MLP neurons of a small language model. Each row is named by its layer, matrix (up: input weights) and neuron, and shows model dimensions 128-319. Each number is 128 + 32 x the weight over its row's rms, rounded and kept within 0 to 255. Numbers have three digits each.
After each neuron's rows, "fires on" lists the tokens most often at its 100 highest values on Wikipedia text that the model never trained on.

L5.up2818:154154071148047169107084102099062129123087125051127092071090102091129137097122100114110093143141087168138138116146164088076082114106137145132114151142157169113069165141113131121137161164104151101071134135089102142144154168099160139130135148151144118184088096091128174121120075118133115098200140092145161090186104112146113119196153092157076089130084136131198093137162201183059114136104095115108126138192122114181051108070112158071094093106183116148136113094105144234158142156135122117170154127137106121108155114170127092156117148094189127107138184113046121093141132071103089114
fires on: ",", " Team", " be", ":"

L5.up1063:147164120150097096178060113145140100171158085128041172093130124084043106076162160073154124108127135139146130165107138124136165106158135127131103138141150116096170122188106061130127123096109222188126129163161097144114143125127120113143092121072101133183142125126109080151152073176134125073174057158169104132131153162147120088125111129076096142132177044154115108118104142160152096073124174122087143133160166060095156099112123154153177075102115105156134074138146156163168132137191088121211064123099126129169114102135093089176171161132175115119142127176128134088110158117137138173
fires on: " of", " under", "un", "4", "y", "-"

L5.up2938:075092125124114126118112137100124170106093123134120108132136135133133150144112192093141108087169139129118102101177108138110108200190160052142173103128079137175151174123119087143151103088175101149116132155141104154145138107103129150090125105065169112145120136064158042125134128162161137117180111181133095133132148059180065150163117117147133138111134138063164119082122114083201142128046091143152128137105126114123154114137144082116130150124129095154141150139078141203142170126162141084128155112150133113159097153101092168128114148152153164114144148092163092119128141141107136129
fires on: " and", " in", " were", " to", "m", " find"

L5.up523:134142105094137108162109157086169133148101104084101108112151134130134172100145120159112126108141166133073179122160134101172186171146181140175127153119123114136092107142091105131159156089137116147091139108132114117160129133070108161126095103139139087115132124156124173196199173055118153066180139165124147118147111186077121141030149135189173082101151157126129141218111061049103147084130063148180160156141166091110093117115154116166117127129118145094108093065119145089131115127134115122064173153102120146088068083110135129069129085095170132157182145106058153076189101131146157073
fires on: ",", "),", "ell", "-", "é"

L5.up1161:097101133086153124121205088086146147103122074118090136120211179103123090133186172118125129131130124134176140140183077113156069153088095064096155157102205127099127145148135114126111124147225124136187119114186127089199097129121121148160089160140185142129177155090172149142093108200162166094113156103066139101128122150224109106146104126136108144134138080124114150182125111122173099094098146157104122111110067213144148167168138085136184116123172120115137139128136177109158101058112061168102114182086158110134141133122108137143083137096107154198082162152161152140162087090136107139
fires on: "2", "R", "ph", "9"

L5.up188:084153103160117152094153108137135111119150108083162150104126132104157045127129166102138162166147075062069070140158142120079158152136119079164120134107123123184093124125109134112154153085140149123163111092114154144145085149143179134093139156130135109103129158115127145156155087084136128173134157150186069125148110140167132109128145133126101149064072102094144142140177133141141136131104187136090138155101180135117102139153101103083178096110104116163167119129115076144138128134144136092045196180172100135106167118167146117117166110113125193127134162079133073116144139061137140170
fires on: " P", "P", "p", " p"

L5.up2420:150084137147157155119127138141136097197140132146130114097104109129102104136178159161145114118158167098066172137145135160097109141158136126092158120146097145137086033164147055128097159084147113116139101138097167160115123117109109159087138125109077174134173062160173135112134106123081139128136119183130129152107185159126104172140144105121096130127175185128144068132108153111144190127113167123172109146154136113121092165131191101100102106100052127145119164107159116087142148176117153087123138124126088115132128101177071147147139184123107139114112106143091114158155143066072107128
fires on: ".", " ", "1", "9"

L5.up1937:153123124107133152125139169102176142091156120190132169070202128120105123108116153099127076071144137145089132095144162114094096122210126122146108198162128076153115120115143150133124089168146132192102094140116118096129126125121146168082133132121112114110169163092100091174096110146145103139142183112130137208141141127107112093137101165162169120091101121147091178157140024139179136137157176226171098151178147142078096090094128144081180113113097078190155117169176128120193132126082157109096134170117070100132106095143180073135133105075063147158149101111171128153149129164161116126
fires on: "'", " Mc", " P", "P", "ans", " '"

L5.up2336:088135141115101137162180153103224164079099115150146142102146177087114087114135129174146126097101101114086122066098177185073077105155145171116118128116157103136084103162081190175127058152173117149132179124114165101093138089148184093142176151145101152087116053130035132124159140135117091112131084121072080184065169124150144075149055127112122151131092074135090083108168144109105080137117116192110124119137168150112140122194149106116110151137115165154105116129123103128100065140077131151108104112071068193144069153156105053115129136079166148144184127137187134154104123127162131113
fires on: " a", " in", " such", " on", "ig", " by"

L5.up1710:149183100113147166102114100106121255080082078130109151189219125090115147117116074120105106161048108182092112154224131108150094114161093105112205149152132142155131109093130106187173101090089135079128145130075086081143119077115069159111126149139125071148193151165107116118163177204139092123143143124139088103152135096109071143120097157186125204135100134097189128068106123114177138154129100156084164110133114181108144129174152053084083151136128115195158118107102152131170170101159158127101124149172121151135161089140142093186096110166157103159131159090108092095137107123142155075
fires on: "2", " for", "in", " County"

L5.up2708:122153134156084132132091053176100109153116121126189159102166140142115183103169125160133110135115139119110148197167125133108084121150122130145166103183092078132091034137171103123140089079166072118109098124144131134100120081150109151156135099089151151074092113129093137096103133149106127137106138094071134144130102103115091192110156128084193142184127107110160129082172123156172181130125078112056144143126126140103124136137132191111087121178071125116131138138091062048080163130074116220151146136138146126149137100134139178147136120100069106119154114182109101098147159123136136108
fires on: " R", " r", " as"

L5.up1785:199112111119112120132081089120129186086146161130116137168117145102196125185082090139102111127081126157090133105034130164095138234134155126112124179158135091154135108131087119148195084113119115124104169142136130088111147121122073099154138060161111157179136158098149159173056143098188090162173131101107166095116138047183148114092118139122150125073089137108140109126134097174084171138113111153166130096148215087090183121167113164162157118087110099206104150113101127076139163149103170132197118145084137128133111141166108128091155116172093220105094093142159124105108155144110204174
fires on: "t", " T", "T", " t", "8"

L5.up2520:115152157159133152117129067111105166166156169099154104101122137130155131138112091151139076105106119119133146156148134107094027088135143117058111071121082122126152098133089152164158102114128129128190106124082068166165138096125137155176122126062125124112103158118139109080209147073127125109139118180158159214137142109171143142165146137186119071169088085111129127164119132175111167129092110115093180118072080142155126082144118151206113132116109153142159088140109089150153126131092100197137113131090152120151156115140142127195125067111178168157170166131096122143142142126161071098
fires on: " as", " (", "3", "1"

L5.up1432:139161129150144113124035097121129168161113136091165156083128123133055066108151128117131104158112120066158171080125155127138116167146176139070106063084171119093100073107095114118175181121112165158159110123154129135207118160121130153158127094114157116171138140146146107098158148108133085061120146105115148151146184111143182141151132078112121159119058121115149074111156115129117166142136131130127138126163167148088131168097133121140141106137087132108098158107132162130112184089123096133087104099085109155142144114159176151171220168150162193099183111121095101115167146138115176118
fires on: "s", " comp", " Comp", " imp", " rep", "p"

L5.up1392:178131133130192116114106114113172117126090096120127125101137111117145119123115132176122202091123119151079068085121122120174187117119072081076106126145149087133071189089075094152157132092126095105128124103177058166125085097131151164124161151174104121059105080117112171167102156149151155108137158175085145153121094188149168180146145067103134155109135127119182129184047082093065134098130120132150109110142140102144138093094100124128107164132158117147105142093084075164106114141149089074174125132122082133075103112173126118158122158120097074137101180093159170097122105150136091144
fires on: ",", " of", "),", " with", " in", " from"

L5.up2087:061137125135099091187157041122109142145085089095117149096136116110172098158097116084120144107128144118122139129139172063155136207179110080094138115165138147113144087158147108119098148162171140174157143093133119132136109163091119138080067103096134143120156099132122125113074079103137130183100143109149102121136157130154105113036151110140144084172146116132167109178185124203141105193150155109136197112073131160086151121078121146111151081120132152118121163156124121160096101140128097156112150150181122129144152114126091117130125138105149119122142209108129134098194155158106153121
fires on: "2", "5", "8", "4", "9"

L5.up378:129063174124105078109153190118085151074157138172068092134104178132137049118117176134186119056129124140111079135104148133119072077172123128074100104149109138137135107115093113095066170136110145120124066104126201111133140138153124131074158150085154118126102097104123137102082138115149144116156120102158120132152166159123106148084086090134170109101123141182147154144142137171131194154143137090115158154112131141193092084143160153151095138088084061117127099145133106144114118094139126140127097112086144151110125089110126124088106141123110152095137085118119129141155082092171127141
fires on: "'", "9", " Street"

L5.up2552:158092081145117084191163093132131196146122156109060143087093141146083164151097149143132094176168123178154171064129135042076082145155152061162169134121108089106109126118130171125099144149179164138131130098115148140123096143132144190137156152090177164089150144065118091135109122132125129168170048119081108196168142109141173161123154130058116111105138142160089142095166112142134106163109105131068161118172092113110166124137140144136179138174105148213125162157140103121169124121115173173136144075207134138124118160143154151184090116127095127115167110102152122069151146112149107135
fires on: " as", "il", "os", " Trail", "ig", " made"

L5.up2763:089102071111069132121148164169160128106149181155080120066159142132138164140109138223132193152176142144060135117088116119163152172181124145190084119176102137047155156120148069118150121149089129075098122119137122142104101129163184125098077167111092080149051115173150106135107153146132112076192092100211132097143158178127153123106181097102153107163121133110090038126082205127072170142090157090173130153154135133116164106138148149064112134094138094093143159121131108102154168078167156144113057113122123112125105123132180067106089120121139126090131164096102152137135150105142149132
fires on: ","

L5.up1800:124128094160133208111130078138143127134164119206113161167132141123084103220109080119146153150156138014104149071140104119070147101111138185115116158124107044161067114120137112146148102101116138076135042132152080121123154147123128204112121101117090134091147144122133119161119195152153122134094155108113179101159166114159079134162178109095149132089123149124112087101105134091112053154128128106095060129136166196138154148183116157147128156132163106139109103094135140126103179153125135144132131178160166133180123096080106122102079144143162134115121167162162145145090175118152144138
fires on: " Tr", "T", " T", "am", " N", "an"

L5.up1220:121133168152110122160132110143135123149107123137133131136106112161103137199191119198107168082175117101129148152126105093091130080084124186137180153117086110143121135138114096095121164101109069107117087132130173139168120111177219147152160135108080178142134115113101111088093172146118159066088113082111145108134099177159049160119151048166114090123126118137165114140153108160092109080096136155136134094071153140177101141175131131104130100161111143164094103103139048147144144133172087139176149204184127136134151110098112117169104109153117176174182179144173121153139180109156133167
fires on: ",", " as", " after", " both", " each"

L5.up2790:152164079139118122199100087051112163124129110076165068137155173153094142148178078129147165129099144147115104080126110143091088104137132100143113111172116084174123131132126102139153156097123116134108190141091086090135042078113125137126098097128122085192110087146173120138136161119100119115167142075157157178138102132123123109146133092119077076174060114168140119114135112114161128176118105093052123092156177169162127133206124183158134136132186108087112122118112130184091088098087064208148066157117116123110100118111152155088136093101133162143092197100072067156096122105134110154
fires on: ",", ":", " e", "e", "it"

L5.up2918:135078126121099202156124134139122101158211082133119133132127125146134106128152119095083164096094213189155098102135226140118094109186130105117101093135156079098135158124103125048106181121161157079183108136092103129088059161138139185101164125136091092156110117152091171113143132088109121118099161121183115120180163105128155164104160107129162146081138137083093101140133118170163087152151108130129120142140079043116140139103125133127054137145118121146094096099170140142153082119110099146133087125159130144128112182115161097143071101114107167107181126141171169161120122120154095126
fires on: "9", "g", "ag", "it", "ure"

L5.up1767:110135170148145136170177149108151127195090138101145082129114144191108188117117108089068124131105121114092109097220135068140143164129109171102059105125057137179120170093123131153154124135132104148182147093142156144140173145096131141085128138104168127150128067165131167089096130091140201164108166132159124177183163143120094152117124182175093091085097108072109126148145149143162166117034105124121089119113110159106185126079135103120135082104126098176144157106143138095109144149108150160138111155110082123113111176198132134101138160163137104140097153111140116119181139147112182106
fires on: ":", ")", "!", "-", " up", " Rock"

L5.up715:109119127117034136155147103121177146123063116109138173157144108137107161197115119138134115102098118201093130131091108151111093109105128122128196117155125205108146111184092127146085100128139061155135075123116100061098142115179108109158177093189118162092112158107107100141152142227134150113190141108122104117081096054124141139109125137177152134170108169089113074134123107064185135178123108169143144199079106132130138067082145123113103102109162136184146137137085110125158183162120091072101174148100053185114072121156162153086162118127126111121183167114123113146065126113105103052
fires on: "ing", "m", "osp", ",", " to", "b"

L5.up2878:072137143141135182118119128137140137130168115083138124151165155098135107092136125123158180161085107163159127134132101128119183154156141150158115102108135099116157051101094194186118128126135156139158126116104158066168062091125155071157137116140215130094164087074101113080126159166111161077085142141148146089145135154119172123194138082103179077131113139174106081071162117119135131118114168143153157117139108135137123109114181157139133103143124121156165078100157122161110125145211096149139084120096100118175155136156109114127131109179175103132148085161133120135094125148115139144
fires on: " by", " album", " of"

L5.up479:140121153119091158130146120105136163118135167137112232090139099075121105184139120178096077128161144163132115143141058152181156142125117143121137139176174106106102178163207144161092096087131090108155173138108117175193143063114126130103135165116120135119154134193138178151096174129075115158151156127162116114124156129100070095082125134186123137151119154164104165133076134126094091160122156060178122092129141127140157089145170131109111160137161097087129121132201106141162127124125112166155129139129116154142132068108102136100193065097088206129144166214103147184138146130117078178
fires on: ".", "1", " .", "7"

L5.up3:162171135154204108111156139175104125219115144175091141060102159192119135089183117194108141074124168117058202145137102106132134108150155164108115124103126071121154132107121129115113094137189141125115105086076163118181092123116153115173122128135124096163117134149092146130136190125145126119120072112151078065154135149124106122057065146151121090144104115099131124137142139167193210136145104126181100114088178135092155187108123089142147116127145154144113132136149172133138130094151131158144131194124136105172166121111113121177118105145182120187177093155101129128165162117109112139
fires on: " (", ",", "/", " |", "-"